config.toml
n_layer = 10
d_model = 192
n_head = 2
n_kv_head = 2
head_dim = 96
d_mlp = 512
vocab_size = 4096
activation = "swiglu"
norm = "rmsnorm"
norm_place = "pre"
norm_eps = 1e-05
positions = "rope"
rope_base = 10000.0
rope_fraction = 0.75
qk_norm = false
attn_scale = 0.102
bias = "none"
tie_embeddings = false
parallel_block = false
init = "uniform"
init_std_qkv = 0.04
init_std_o = 0.0
init_std_up = 0.04
init_std_down = 0.0
optimizer = "muon_variant"
lr = 0.00798
lr_mult_qkv = 0.5
beta1 = 0.93
lr_head = 0.00773
warmup_steps = 200
schedule = "wsd"
decay_fraction = 0.606
decay_shape = "sqrt"
final_lr_fraction = 0.0
batch_tokens = 32768
seq_len = 1024
doc_mask = false
train_tokens = 133200000
steps = 4065
dataset = "wikipedia_en"
MLP neurons of a small language model. Each row is named by its layer, matrix (gate and up: input weights) and neuron, and shows model dimensions 32-127. Each number is 500 + 25 x the weight over its row's rms, rounded and kept within 0 to 999. Numbers have three digits each. A neuron's up and down rows have the sign that makes its largest values positive.
A block is one neuron, or neurons of one layer that tend to fire together. After each block is what it responds to, as a language model described it from the Wikipedia text at the highest values.

L5.gate24:512506461536510474509508485560505513553536503498511504449479523504534545519503470507477505452519520499472456474490507467481495488495485465535495451487450481525460498516517512531531480480531529487483495496504493508472461457479505556485474456518432488540512479483508469489484538483507513537
L5.up24:505493521490574452520543538481513533478479515482476518456502505501529480533460478542481495504552472519538494510516524484518480502480509545487528486530454524489519494502515485468479556541504522492519500511511538541465488495456479485492493457496508511496464482498464471531510521497513507476
L5.gate259:487517508498472511446437518490472560526538506485496497488487507476482513505555505469503475508493529511508453495515504498517494506487509510464477474505492473484487497467501472475482514475484471432506523490518474460485515508463505503484524516547497531479500470493486511470438499505507475509
L5.up259:531523546512466526498474498509493533521510460524484508514460473494514508541471523490520517462507516504501486474504516460479502485502484544516479482515505511488459501504506497529491504537545493445490436508509458515522522483480488512504480473549496495555447535505446508476495527515533471492
L5.gate303:532456531510520483477494476523474481462530489501496515458446535425515502506506449479547532488522502520496521493540507477474517520483488483506540495459503501487504514526496477469510483489507486481572469486526470527514433515492480499502509554534470493472523547504469497476539485500458490518
L5.up303:503507491513477521528508501510529515505532501502483573499468520450530489510485494486502497474525539534492501472482507505510508531486507520483514508456490503511494496470501489463513519510516471506504517500505470500523501469502539465475509547502514459540526541513498521517491475521482550519
L5.gate336:506498546470498496523512515537495499457473463503444490439493502515506486515521512517465487495472504510458557507510503471474497452536496495487535539469484493511528476482479521483534483444547526511529489490503488506517542534501463513544553505520504486558526510502478481493462505494494491497
L5.up336:521502493521484523525504481522488434511445523568474502492452545551453501537496511484500482472476481476460501487473532462497460494491551476489510464515484511518490554497508522468498524487517522502463496483527490525525521488481448514559517503510485496502523511478497472528504483539515508494
Description: Section break newlines

L6.gate13:518502476538474492501519539519530520456495433522484483532509549515517471466524464492492475509442501488508553451500505506465520553519476478490473501532478487464497497526506539504492441507489536533489460528519494474488464531493506507533475520462490500506497527499506496493515494507493468522
L6.up13:471501519501487521470479511501527501479486525497544518481481479433487518550514491541520546521477478533511521570480479492543533470560481511511483531448522471519493510497510466537503490504505492495462484472447457519522509492524451540486533493520464483547532505518491520507514534518490525463
L6.gate31:467476513523512466498546485508485567509491462454548485542493503499438540527531499485485512462465484531472462503544526494472475509502475478556528477523526484510514522452501481484505516490507491535485488496509505490463559482451486542516514467466521522534518499495519456501494506499544506473
L6.up31:532524480495456469540547528491508488483519507480535485482512515478520502485499467494511492481536477440542538530515503500501493486553481491504518503513489557490516502485530452454487495485523483503495490487497458510527515465503473503536502517483459475537468467499479493514509532499493481529
L6.gate60:528487516503504459495488500504476556477489515470518462474513507513549468509495499502551487492504503473502499551504528488473538521475458485520530528517520503500468518487478502505507486522515446464466490466504503490462488494568489506442528534536495485525532459476486525501529503552519489501
L6.up60:466517492525520501483476498493523517495498493528489469522521499492506553441532499497494518476529455554496547474534506487461462515538512502468524490469546496501518469496489504513518509465496523510463550472482508529514506504554545474490516522481500479505485487478507517511484525514498454461
L6.gate106:477557499507521476465485498491491504473488499509461464504505480518528511498493560516475535478477539525552478471490521499468516505465503487475463514516469480463501492466477507487522506537508488501506441541515511476510474547492503491484496525537487504524482509500495474512511545527481457502
L6.up106:489514503480516491498493506530496536481500485446514528535463536501527497470506549532529471529471527481499491530503509474481502516460520503497505482533462483468527496485515522485507463544492500455506490489500520503495500542519519476497496477517467489520538488517489541533510489486487499503
L6.gate132:474494512484502497493471454490492512494490514527466503478497497497508485488519508521523492482474521527527490554481481455494453564521499512470455481487474499487490497488491498499530547482492472451456502538475555498511499516467491526478532496517487499564542470442502490500457487469487505513
L6.up132:549501547471519486553511484479529501483469515512512461464519520467504474497519520499502509516508530494486496506503514472506503476478480460509475517500536484473503493519505529472516542546486512502489462533552496469509472487472502496517482491550497501523550476508455502516496570476486480490
L6.gate160:505427467490462512496508505509499471473479497514500516486498549512471477545486518512534487494502485505474514524502519552529513541483533494515515561512464492467545530534485526523480490467528490485493498540518472497509527468485529485497497458524548525565513512489538512519496525469519498487
L6.up160:545482515527476479498504536559505529489496569474515525479504460488481515496533490493501440489531463491496451533459527545475492477500476505498492494498469478462529477520494546474573509477498458460503485490506502476511481529487524482497532490519528542496501501526514473534476525486518501507
L6.gate250:483486485475487518453505512495484503492463534486519501507500525518487562497500502496487548543517471434471475504518490520502511525496481522483469456565477508477484506480479494481485495477519519508420540542507511475487526485514499472485478487512454469507514462508491476488526499521511436465
L6.up250:514500480499502481500494506490513497540468521491469500519460472494459519484531516530519514468552505483505480462525468529499518540486487499521518478562530470482510489485436515541503491499506496530518521496504471471537479513514524452499541479526463493553498469491468502488494453488481504483
L6.gate300:521474531499469514447484535462529494480484489511518489482514509484504498493521541509478484528507456507506518526519533511481531524495486492500521469498543461459475463525495556484486500574478503538507500498477525495520510511486454452475512491474527506562466503535535491514489495488514539472
L6.up300:471499526512464479516503498550517534465466516416527497476512531482467490464533544479530507508458477502494508525512513503494502540510472510467532457496466467458497516525530527516478441496501508549508487467479511518496507539489488480466513480502520519501509497506474533489538495480483513497
L6.gate317:499529492539480507542442491483503466479459533479506532517444483513524498458465509494537487492493502494528494524529501477481512470488497470502532536522525485506507487537510516488530537515482494510509504477474577566524519482476486494518485472481507495516512489546494473530455487490488471511
L6.up317:529503503485506505541514503480485509495486497529509458515465501505510495521484482515522498491463470557514502492539485471484501514496524434559505478503462488482533463505523479513499523483475449512493476521461479539477463516481462479501507509494485514526528510493528545486480503471490474541
L6.gate329:472477499544512449496533497518508483473465462491530491468493463492499494512492520456521493430474500490460505519495543515463463493528483508500480496508543453488531519513485464502511561468465484516504499469468490516451511503496557472496490499519480481556509518489457475491489505518478454451
L6.up329:488477504522506492496487517491450488465511495454486505491494462459565470525518492508547523504509483500456506478498478513490512510541503495534519464501510496515535525518518492488558534502553518494538516535500502489512485526475484527537465507473462515538483495524469523540475461496474543500
L6.gate343:498464504483508449470523498486515497530503469526507526483459511507484496487460493483517505505477407495524499537480509501486519489479466526515542505518473475463500506540526487466454494522498521482485533499467503507490486555502489528510497509505535482495466498449504478521417490509514525469
L6.up343:504497532499457498480457491496522520515506521486474518509529439487511530471475507469557500504489505516499481565480480517496534486453496549484544519502455468455488492505491480469483467527474495463482495526471524497512513510536527501472529479524519484504493503448494461521468475502503501449
L6.gate352:498527467421509530472525502499496554495502456495491503514489504519483486524552507476504516556480482513541515511514496515524509505475458477495558494502515504502495496499470498506521497547472496508486476496508542520498513497482514491522499534427469503498484464484457506463508527489517509497
L6.up352:460463488519489490507481492496479496540487492470562475468526510444507479520478506483502497535447508464508478473484504505495494516535514487504493494511482485476557452514498447492440488469528496464517484510539498503527460525474495470504538491503521539461506431515526556536509525489525512483
L6.gate386:501502487436529498499482513472501499478479519497496510474485505509501515452563517525525528523454455464531512529494484497477478489493487503514494480486497512480505517513507480539466529488522497522434489471533498513558479493451486504477477455475501482507489531485488489493445508525517476483
L6.up386:509486464470510531507503473485564535503491555512485514519488480492507462515490502481519509556469542466516498503533515531541557496537524482488530532507519525473515502493481488491526464508570500493497543495513508515529553499479502497465499489545520538481496504476476503498509498497524490470
L6.gate415:466505465478514498488500492467525525497497508462509468474517497527487531481481539511493515494501520449465515512497464504490495509480525515496483486523499509491499472454460532505495465478502461478444555505497513534467495540441531437503513509490493506512502495525525478520504553530559494492
L6.up415:468468460512498486533511489514468544521487495479506497482463510482472511507511515542537465528464510514485514558518538478481476483563501533505471452534489525469496472556488461541532522480520496484458506495481491487464481510468455501461492502532504502535512489441515490525478519508508519505
L6.gate436:452555497522516466453534479503511512507446474490484466525477499506463505483487523508532474533461505468487464532556522526476517480509462518513451508522495492470510486500505482523455505504509487472521510493484488491530471476471453491441487476523498467474521510477514470540489507493526522528
L6.up436:500496515542504483533509428521482488494508461500490487516530474498517542491485515515524479482486512522506499488498505534527538515498485487527492493461510515497474498471518531491462517484514542457501483524461496494528467483476484490498553441538536450516493464497514488513470477496485484485
L6.gate460:547551523507499456533525452481480538426482498508489507514502498491510492503465492506486440498510523515537543532476463476510489489520493511510551503515514504478467453486478508529507448488447491472530474485466479494502493490551517485543518480531493520483465476546470530487463514527513470518
L6.up460:461557499497507499484509505442534466500476491513517511511485492509503474502507522469490483479517444486510483490492520480425510497457466516499516489475508465547505482506491484464507501483511528519572492478495487481477519542492517462527470434501492484450486455527476509483453492509510496534
Description: Article-opening line break

L4.gate413:509519511484505474551503444487503499482512481495453492468508550460468480480504534492521505494508555484523505502460512518487492491514476476484509509557498526494463501480489483454502521495476554489459491485497528521553496520507496517459490511540455477488506466511526502483487488454478456503
L4.up413:518505489516560524464478465462531510492491528467510513483519513473500499506518491530524515515535477473510493488517469535489471489499525504550515494498503501498469560425487512468547501505475496509489512533487501525516502536473488477456463531503505504510497516475571531455502523472495481529
Description: Mid-word continuation pieces

L4.gate0:548510526470496493479519500508510509490519504475466514455443528497518518490513474471536471511484518525521484472491492486492483489496471487462482512523501490476476528538507485488535552484502467534493515501507549504499516511466455513522508481568472498494498478531494450515462507530543479549
L4.up0:506513531504483476507512511489514462511501485498513466542515509541490532459539518528497508478487499460499461524531525522510471493507522491521513444504513508474531533495503525476488479509505493457477492479470483506512516497494510529507525515474543490476486473463426528522527466544487507514
Description: Wikipedia section headings

L5.gate34:560489501507486534476509475497527475492498472509481501516505494491501528497515559506521488505456510493489479501519515552507531482516530513478533510536504478520477482488486470496491463503518487491508483468471509506515523544510494501515525460497489483489507483470488490497478553489530490511
L5.up34:524547500540530521521498503488536519481505505523498453489529504485467540478510519496560501544511504538505524478476497499490493510504521514535463519534546477544482521471491460542512482529514459498507528456508467507506498499516502520533464492495523469488483492441513524483493529494525511475
L5.gate412:475521488515478542498475535552529502481507484538491507511448454485492498496547526488538518480488481512520514504454503502497568524490505507531457499490475527492515525475497471528536536517498516508480482515496480531531517542531529475551471499505510518506468472464498475500526523503489488455
L5.up412:517496521499494520515477472522553477516535499464441525511480508473479519457541562459507484500510505516444492507536481549515513532523512497505459466476532496479495493477515479552505504502475499524548518511491521479490516514516526509505509544494508502507503510558487506519515548435527450501
L5.gate492:465528542507496517485527503458507515457483506545499465523493539523496480497498538463511511496511543539500549479473467522501487523522513496532510532527473483522485485477484494486503492491471498506536494502496462482507492506480464468549516548487505513476484489516557556479495533433510492522
L5.up492:506469492515520511529544517448525488461503462555520458464514491472479502507467531510483505490513500532537493532476488460510489496519517506518462509535515512567490518456501473501525474479491539529529495514484515511511531514496476462536493511503469486545500491499490548501456541481492494496
L5.gate499:520511570520492525492494460489499517475533517528518488479493531454510480488465529479519519523561486490546519488470511513512521511512510537502496512487543520554517511493498483482466551498523523495517486459489540491528489485494521494492561504472517523523536529501526506486479526500511523524
L5.up499:539550528498451479510557513521512507535555516544523540497506475480485494499481457467495506512492535516468482484465477511530489500501540556500492487478545509539487503496517492494489503519550509503473481456484506467459507501533514510537488514526478488532483503458508537502487518490518498491
Description: Completing main-verb tokens

L6.gate14:548500471507510490523514548556535508490501515505486521487519497485480486514524489494458496485482521497521503493511482503531452472512518482558536516469507512475498490522473497510515539495526492508495470497518454479523508461445452489511484473544481475491481530495456495469466511564506450499
L6.up14:506493467531511494503481529517481483534485528497514520521547462517447544485512487488492490501447495520494554530464486508551493520512495458527528507498485531552482537505571492512530520541519538523508499502538484511524487496560500489503472475470483513474519514474528512492523498532479521481
L6.gate28:479498481528514502537468475522496517501539489468507509468507501539511493494464457485529513502462494518480478503481487486551476529497542508527537495456495472502485480524515543455572527515456483497518513500511476495437510471463512543508505522537508513491464522537528534504502535501522516525
L6.up28:504527499505449483515511477472482496523470532499483478537466559501512514486487522518467574504464528455535509502515503480509452464493507479530496488510509478488507478465526483494497502488467507490566510515489539464495532476483537430491525513499550477513470466465525483521500476454505502487
L6.gate109:510514510483504465518515505512552486521510526498492498495501499493549526468501493498471502458465530453482542491510510537530516535492439484511511508524522456538486521500492491534501491461471504506469484480506486472497480501470482455533520523531514485489475466481463503568489514458521502458
L6.up109:511549482418475533486483498456497498538513460503490508518525504504486494465483476487500530492521497513488513506499517549507498539480487472514481515485512471512490502513490503495470461499472532488512460559513485490508503525466495476500519556550496501461517528507517458493509544498492455493
L6.gate112:512492511492508469495515522488506484495507502487516472543502524474483485503515472473534522507448538425523523485502532492508453493478477485511516531492465493528444541502450472545534476516470437465512527482504507499508490478517492444464502546487475544476505472530524497539497530524550494504
L6.up112:454527524454468500529518481556541491474488488503532505502470548493491497519447476478479466499468560524550509543465550511486458542502526470507530519507524495497505530461516473532569528490465474500518494502481486452499520540511512500508510457520520490514492510562501495495492490517527518508
L6.gate128:485490495525517479534505497505521482451498505448522546522492537475513520437494497466491512528511498424515518492500481538505518537507530482526505481489522489503539525548439517480495505508473519509514465505484515478504472531522490468532512510510494483515518540525501530487502415471473516467
L6.up128:525462516518532510493489508490513510525460508491509506521506520512455560488526567551490532506544509474527510491497468479513476475444468540508497500462508526453523486546471512499508490534454474508526492488480482471526482498519474446507503505507478497532465476498455519509525512517511479454
L6.gate148:509512500473484509517549476537496512496575479516516511462506529489497456498547502513529488520562492495513490540456505504510501507508530494520505501494448543482516523483514466518551480533498476509478495511491528506476517509466508497495516490494487482519534516474441521480499481530467464504
L6.up148:517516511455533502517532530476484513507492468497484524471490511523517500530527500508488492515476484472514501495485496481510469471520526491556495465517469501507500550543515521504505503547464488540484481540497488491496534535512482504505520529463477451531477495509556458529490512490455525530
L6.gate175:480489516492461521538516465501480493537502507493477553483503552482469484489521512488495528499467514506484515466497506511488489525499530474503484511491491487511482492545543523461536517522483483479550530523479520486511464445504494480504505585471468480461490510476490528458490506521514512529
L6.up175:485513502519481503515493503518491502510515534479485491486458504483528514530539507523469529473516527495515492474498462502524491518493475487535494519539483495516514490509505517485516504473464480509519509466487484507467502495524525503475525515535523451504478524525498455490443543535471547536
L6.gate213:499546537498461508534519470528519482501458467478471528531494540482523487466461488498468549491475478512486495519498451504471495548524499516476505500523525489545505462518515513476515494493453468519528469574485511501482492494520458503521530487501487486526511484491493510469483513527492547506
L6.up213:498486512478497500493524456507527478497482465457450529542514500471501514470483550489512519508525551499483470544499504474492485522466510543493491498493462528475523460508488517472499481480493515505521465514512471486480571527496479505537437490541502487541519522504481515498498489478536508518
L6.gate237:544512472499486465509527487485439507498452466512520478460486489516513490459526494518482502508474519471528494455457512473486438500529515497526491494520553513483533503502483444522529505517515515538489475551470517443527520482477486490480448540516463493523510498512486495500492529499508557493
L6.up237:467510505534497484513482477473462481465465474512479503509481477465530516494483489512513499467511484511523457468515518519532493520514512484516527488485504535481510518499485520512524491544530513501491466543459553497503498493523514495434523485510513540529490520520507517468520501523538520480
L6.gate251:493485503488506499480499489503455533525495520517532495484519509491549476517533495510531472493522492481511504488460564449472515494490540514523512487456449491491495509530541486499452495494508470515495462502451541495484449508483450474523484504546490559494506496517477492516478520502491485506
L6.up251:509521446509508497539526493518483524505502499495464527515457507496529510534495532422495543512483473508483505500519500480522482497558482475533513506499484471491493493503496514486512504491485478539504505560505487510552537481486518493471516466512523505536508520506530516490547475501481512490
L6.gate355:494532519453513528532478510553518512476486525488514519438495513491525488497496498460489500509445517449470497499471495514490548485534483451491501486525486504498515530546500524506567501512474472502531538470522523537483513495468488523494457456466523477511522504508475515557465474505551536501
L6.up355:510538445497521483506516536510452506507525479489470520508501511483524494520492485476486576487498491482432511471514494506527495541543507463485457516517495498492539500496436515512517478556532475462520491499492476515517538504493491482485462457480499491540567521476530498492523519514533488489
L6.gate387:511496498472504488542494463527502513528478535497498518542450473514489512503534516471516536489466516472477483460505521524494455505551500466496475504462505478517510484484478487512486497515470501525487504531519463497426515457494489526523503502499507463523500457480484494528436475512493486496
L6.up387:482543519457521457481461519524533513486514506464494491532498482545448473521478518477548485529490498516468502471495489510482504499535501468551482504479493507565503512514521493484515495486498459492508512489545487496492513466517528505466560472506505499553548478511446486462487522505486516484
L6.gate399:470529488530477523473513502537493518489518488475468483538488489547535510477555484505497489539527532488483504476520495472473473499492511485483490503522461496464513538491489508511510480484535522507488505449494495513505500485455497481518490486459457490520474473497510465507502496494444539489
L6.up399:475474495497515483471513526465503470461460527538500495525511507492509507490491523473465547501469524495503525518485506505505497511477471501519507498518523560546508510474534475494508518503460494496508498511493542504509502510447500500528544502494511499520474502519465532484517479507493510499
L6.gate441:532517518486526498491517497531511488466522497472531522507531554492555513496545498469481492503483528496524508469439528503509471513531521487520532487516492530479517535530502505455525527494538432498505489514469516467534497451443464523482548538497517537555503545475509493552491524521533511470
L6.up441:496473496521571444468513492461552476542522496503477526450511545509493527508482538536486475491519500491539495520485470492538491491491489494490493518522511507474484479518527536465522456515516481509489499531511456490546493470475518504476514499465512462517510492524471519493487514483493503457
L6.gate449:535524519497484496544507469504517550498497498510482507456548536534483480508513483502487492498449530520463497544512502477506462501558528473514520520497501495421539490495508504533489536508528444473504527499437468516508491526517525498500522504502470498497517505483481469528478496525488518505
L6.up449:506494458489441481470508477479557488477460526495448498496458566514497500497496487498493529482546502497439467473496511458525469520522458478527510472472525518468440545498494501479539499515511446472474489519513492494497496496475517525494488486545530484522528553501507522473502458537484456514
L6.gate508:478510548505510471510516493525496515553502506493495498504452533485545471497504462463530478524539484516544511444454486499509514538488507428498541494472525533476493486479496514517464502499508482499483461510526451517545477496485460482471492482456512467508496488516503518505457529541490515475
L6.up508:489512558472511490485473510550530461515511534499493508482519515551499529498441460481571463552535513469553465429483498485517501521498509470499479499483505531542513476468525489488470492473505506511474478499536432488512518506484498540458518468491502517558482528495512537497508508516489465477
Description: Field label endings

L5.gate137:523496489520466494491496457484483492540504534498513481491495503527472544512461476515524465482504487533498521452481480508543532460474529486505482557478500520498484445509477492487500459531534519476515462503439525517497497540487511455530519476553551529545475506531495497517526539524503500469
L5.up137:489517519517458530498494531501495489491545493461477469547445519481492497488500464461493467527511520485494482495498520547463538465503511493534490504556547487473527479500491497478509478485456512467483473496481507455471497524439531503523538522505445533517480450502493485457505493480512495503
L5.gate299:523501481490502465459504521465498537491494487493548489516463504498482487472559519490500521480472529469492513477516444461472499465485504481489521518503505522488495492428517478478535524512515493554495478503504510472481498507486500473495495489513468511487494500535500514517529486522518500509
L5.up299:497431505529523452524533484478489490489506521458529541506475489486500545513490517460495507470474479551475523551509515487512525494486484531524506519527509490514467441487485493479504479452484509475492475527524490511545466530567459494541523508529480515474467479519477497505495440512491500515
L5.gate391:513485485536517503492487499488500511477521509467488530472482509492489477510546499495517524443492511541504478519507520502494483467527470478518503463533514497500523541491550529492502490527519481497514452481470517546516534494480499480503488493486515511518493474501497477476493528482514510493
L5.up391:497492508493457526502451523482485487495502489489500458521450506510487543499516555488494515500517458514518510474511494513515488479545482470508511482476517480502508487518475482503513499468530508475453475461467556521484495499520482503535482469514508496511529492501522486509469531495517489497
L5.gate421:557482512513488456492495482494493502496483521468496517496449485494503498502514465518517477505467527495527555470530496478530529486498474506509521504486523508457542513511508482485507473477494504475534470474510522484496536538479499455550531510518487511521487516518477460490494528512522487496
L5.up421:467490510465522503503435474540471491480513509474511478540503539471491560512521504497493500499516505514506517475465459473510471514504509526469539525564489482485497536497535502510488519523525494488505442464509488470488477539485492496504476490505472466516504518526501494488443478491502455510
Description: Biography lead verb

L6.gate3:541479476510466522478481509507491447532545505504511503497518524485588475465535526446520516463512448522480543546503513500483531511522534510492518538501474533499505518497491545498520497490509521471532522530541502512494497476522521480497498481522486541481482519478522479523493545523468505485
L6.up3:520505486537478503525547491496537470487504484488508518451487513469491494458564455515454498510506480519478537507479531495495477478477465508477519546466511497472510451494543516504480494482510484542471511475471522458515494513459484512556513473514519502477501519518543467465496488499560521511
L6.gate25:498527480466463521492528491517494478539523478491486505560492507509496528467517586452508480536513510491478504522531509477498511453470481504522476525517496498463524538455517500552496528461480493474488542469470505523496506504500475491526500488488514483504492520445531533455465534475500492486
L6.up25:539517509492482524491538502486558459490503496533503490541494500481546518484483538494473480521501462470431489502499462497490513514532473519483486484535528487474489510455484491576529505492501493537539468481497466514499506476493486531530507527469514532507521529456497485514493513473488500481
L6.gate69:480535542504505482495487492533507506526496488525482500533479511512485519523499491469480461516472458506516503494506481476526532497489461483522485476531544504491490535512489485554461480515498509504534482472487512537512555489473527515522528486485515479530514480527541496527467501476513494473
L6.up69:468518493517468506534490495482503506479503480525499511496495514473551484479500490472479467529502488488465512492490449467488536496508521492525505519503468506479483494532454466481485529527458497544521462501541490490467498492515497507476493517535522474509503470521515487541488534490529506440
L6.gate166:525552517472486517521514529512482468537447480525521515509469492520500496516475521505515454527506509458491488491545525501488499559467475475515522540464458507461511504440481525492499492455517498509514516498485479468488454479489520519486500477513491500461513500488460481517491516508485490537
L6.up166:510517500462493505516540475508471501529480504463466470524520494554527494462513492475516495524465547489503497547519507507547501513499489504479496512514493498480479509537472473518498501503460532532491540495561493494514486493526528526554497515500455529512471472483516470472489489487475511546
L6.gate176:528470467515467515494490484533489490495531520538464518505503482479488485568464530518473527500491482498501457482485483480521485527485527502490501550490476469521463493464491493494492476535532503537489473499511502521504441521484483471507535510475442456497534515513495518506500512498532529488
L6.up176:487489507510494440434471517545525499499484470500464504516512450499466478507529507544556491555481484497468503461520468498524494561472462526534503473517515527502536526507498504518489497532499510432523501475474499549505482508520499492516485521513505506501505493479551496495525532520493530499
L6.gate190:505500505505515468529491498545467483507481478498577514495500505503488483527546529534542458458519483467488518481477473494464466476506462479483462533486481506483554506507508484498485503481474481494488506503499496511486536483469490499507478507464497457535454524519514525494490472488498494494
L6.up190:505491496508510512479484471520527479495480499491505481534504511465497478503529511519458501492466515481509517493511487503435496495526497478497456501520480500488464550558468549550497508485561545512484521496486476455506512537487505557485481513489507526547494512503554465484463521522476517511
L6.gate224:532527487483467467506499501512504500514507494515500523518492497521505482486482508525502493546460529510495519507454458493473463492496496480452467494433474494480541531502450502509538526502534507514530495453487493498477502469530511521491463508530467512474470502450548529484526498480484489480
L6.up224:497483469527504534495484512481523491522520531505455516561489527511510529535497519518532525558525521495504497504493536513530524457519518491498473527544474470488470485499494499530486533491486515488524518491550521516520522541514498531461488511497521478513519506491508540470514510496553494498
L6.gate236:521522516480455517453488527496525518518527530520463513517498482483493526477548488464488529536480490513518508486517522525525528524489499499482493543508521474533547505496471513489533514537499475510526504460447526498503499472526479466525506533501501526443469495510520507547458499508527492447
L6.up236:553479496486458482500541497498512465470474488512441508482462519520484492486481530498514466465513493516517458459524525489501477484480480506465547516492481503483470464484511512526488533507478479543521510482464508529507552504550518549508493479477481488525484540503498530497484510514504529527
L6.gate285:481522480467537501565524548488529459499506485545505539470515534484508485486498505509471467554477473531484483541463494469494534485482466530522482542499501490506538513472507470512467499472534493524550499512471472510493520494500475489521483516501510543514474539443479500480482515492538507497
L6.up285:567485510496526472509482539508466497489496495508507500515500510552504502508530514476428434504502489497521489495509513528534540504500518466503513476481567479507528517481490453521524492474551515476491474509498510537466534491466484507516507497525547508518467521497504503457473546496496487516
L6.gate316:507520470494479470507497513463500511553489466515481518497472503510503462480489512472474491496470548488491465489488488480525504517507490496473517482524530520497524508457479484518492519496508495491522528454493540474509546458470515499472521492532484494479487510525500472511482529494498488505
L6.up316:492529492483505501509485459515492466498502519475506476513477514479510528480510491479503501504519507515503487519477468455482498533448484472485532512520483493530513524487496470482485514495535515530482484481463539536493487455541512477550526506496486530448531459509471475509465490485501530455
L6.gate322:502502515495510479499464511480542478514506490506467553534496517524503490481489540535487497501441503489485479470473482489506487489493514477511471516504519441487506515465463502499521518521493486518455502510549542541472525531565522537512480532484547435504483528494533477502518521475516486484
L6.up322:501505491501505492503512485515525519534505493501496463489518476546484537467487537514524485449518511505485450501494528493475515426494484526529473515469507456519489494476552514503493509523453457510477507487527495541513499532512494517488479520529480486512472478482508507513467535459486450463
L6.gate350:491511517474502497503569516512548467485491497461522552538501523525492484464534502486462482478528460487517490510467449533498503472490445502510505498529501518485502495494498515503509495534455479515515502479515531531523460513526507565462541469492487502488494481461556475480522497505471512476
L6.up350:501506463465505463503542496496522490531490441575454519538519507487503533472500561513480471494449514498517513529516532514493471509516484487457529496498537489464484474508455475523503471510533515472505506498499506461468513519535489490499462543535491522500537526493509522505468547448500486502
L6.gate418:506561484522418461526519506470541484489465463449470461518509481494501510476515501522465467480491474542487509506460489520459508500484482471491519481500537491466536501490519483506486528506498477504527530515497506512512458487509507486531473519486509494535533517542510533522517527497480507519
L6.up418:502525500475499515514543493484476506510478504492527527455540463505504485494499503516520471516504497499485524535494494509503517479475532503530457452511453488527494550500514496535465516523503494502474497528464489512520477487506516487507492485525544475511492495479538493518474510542544515504
L6.gate432:507513514495492506502492508511481520503556473491469484590496494466493533442469511504507484520474524496472461527472483508523532514452500555509549486464540479487515528513471495572488533527532498481501497457500500457486495514487497539503472501498485501509522505454479457482484491480481508507
L6.up432:467521488499462535543510487508523490488522534504482529488485515506541479501479509465480494542481515538485493458504477489467522515470481451525490516522522492485497532534437496544523528472522487452507520501499516543513497510490516489546479517467482491505515517502541500496464472511442501457
L6.gate465:548525517484472464463494522484517501497506517498483495499489511540465467486507520481538496424463540530482516565497510485504523476511487522513545543471480522475511495490486562470495455491574529484520510510494514486494465483513510485518486512506539528456501469476480470516520525509493509486
L6.up465:514496502484496503507503494521481490500514469477548521486507489510528498477496454488507525471475470484521510553489510549492480528521508520487489506486506455518469462505486517531519485515539489524470498469480468516497531471488509483518546470500461470480536502461505546502485481515524558511
L6.gate483:507527530506469469528527503487564477488500463475498487482503501458509497497514529531498508475487481537529483550472546499471507561509478514504489519500494436513500481466540463465535483547497455484501516463501484532519489481485482490507517477510519507538511467527484497487522506486506521484
L6.up483:509489496500472491456531491502487497453515507476517495559514486485496512501483504490507485472476534513474513545498509514452515544483518496488489535525490455510505517468501548553500511487484526525505493528506529497496510492488469498585473473492518495471484512468505474499522525486513477469
Description: Verb ending before object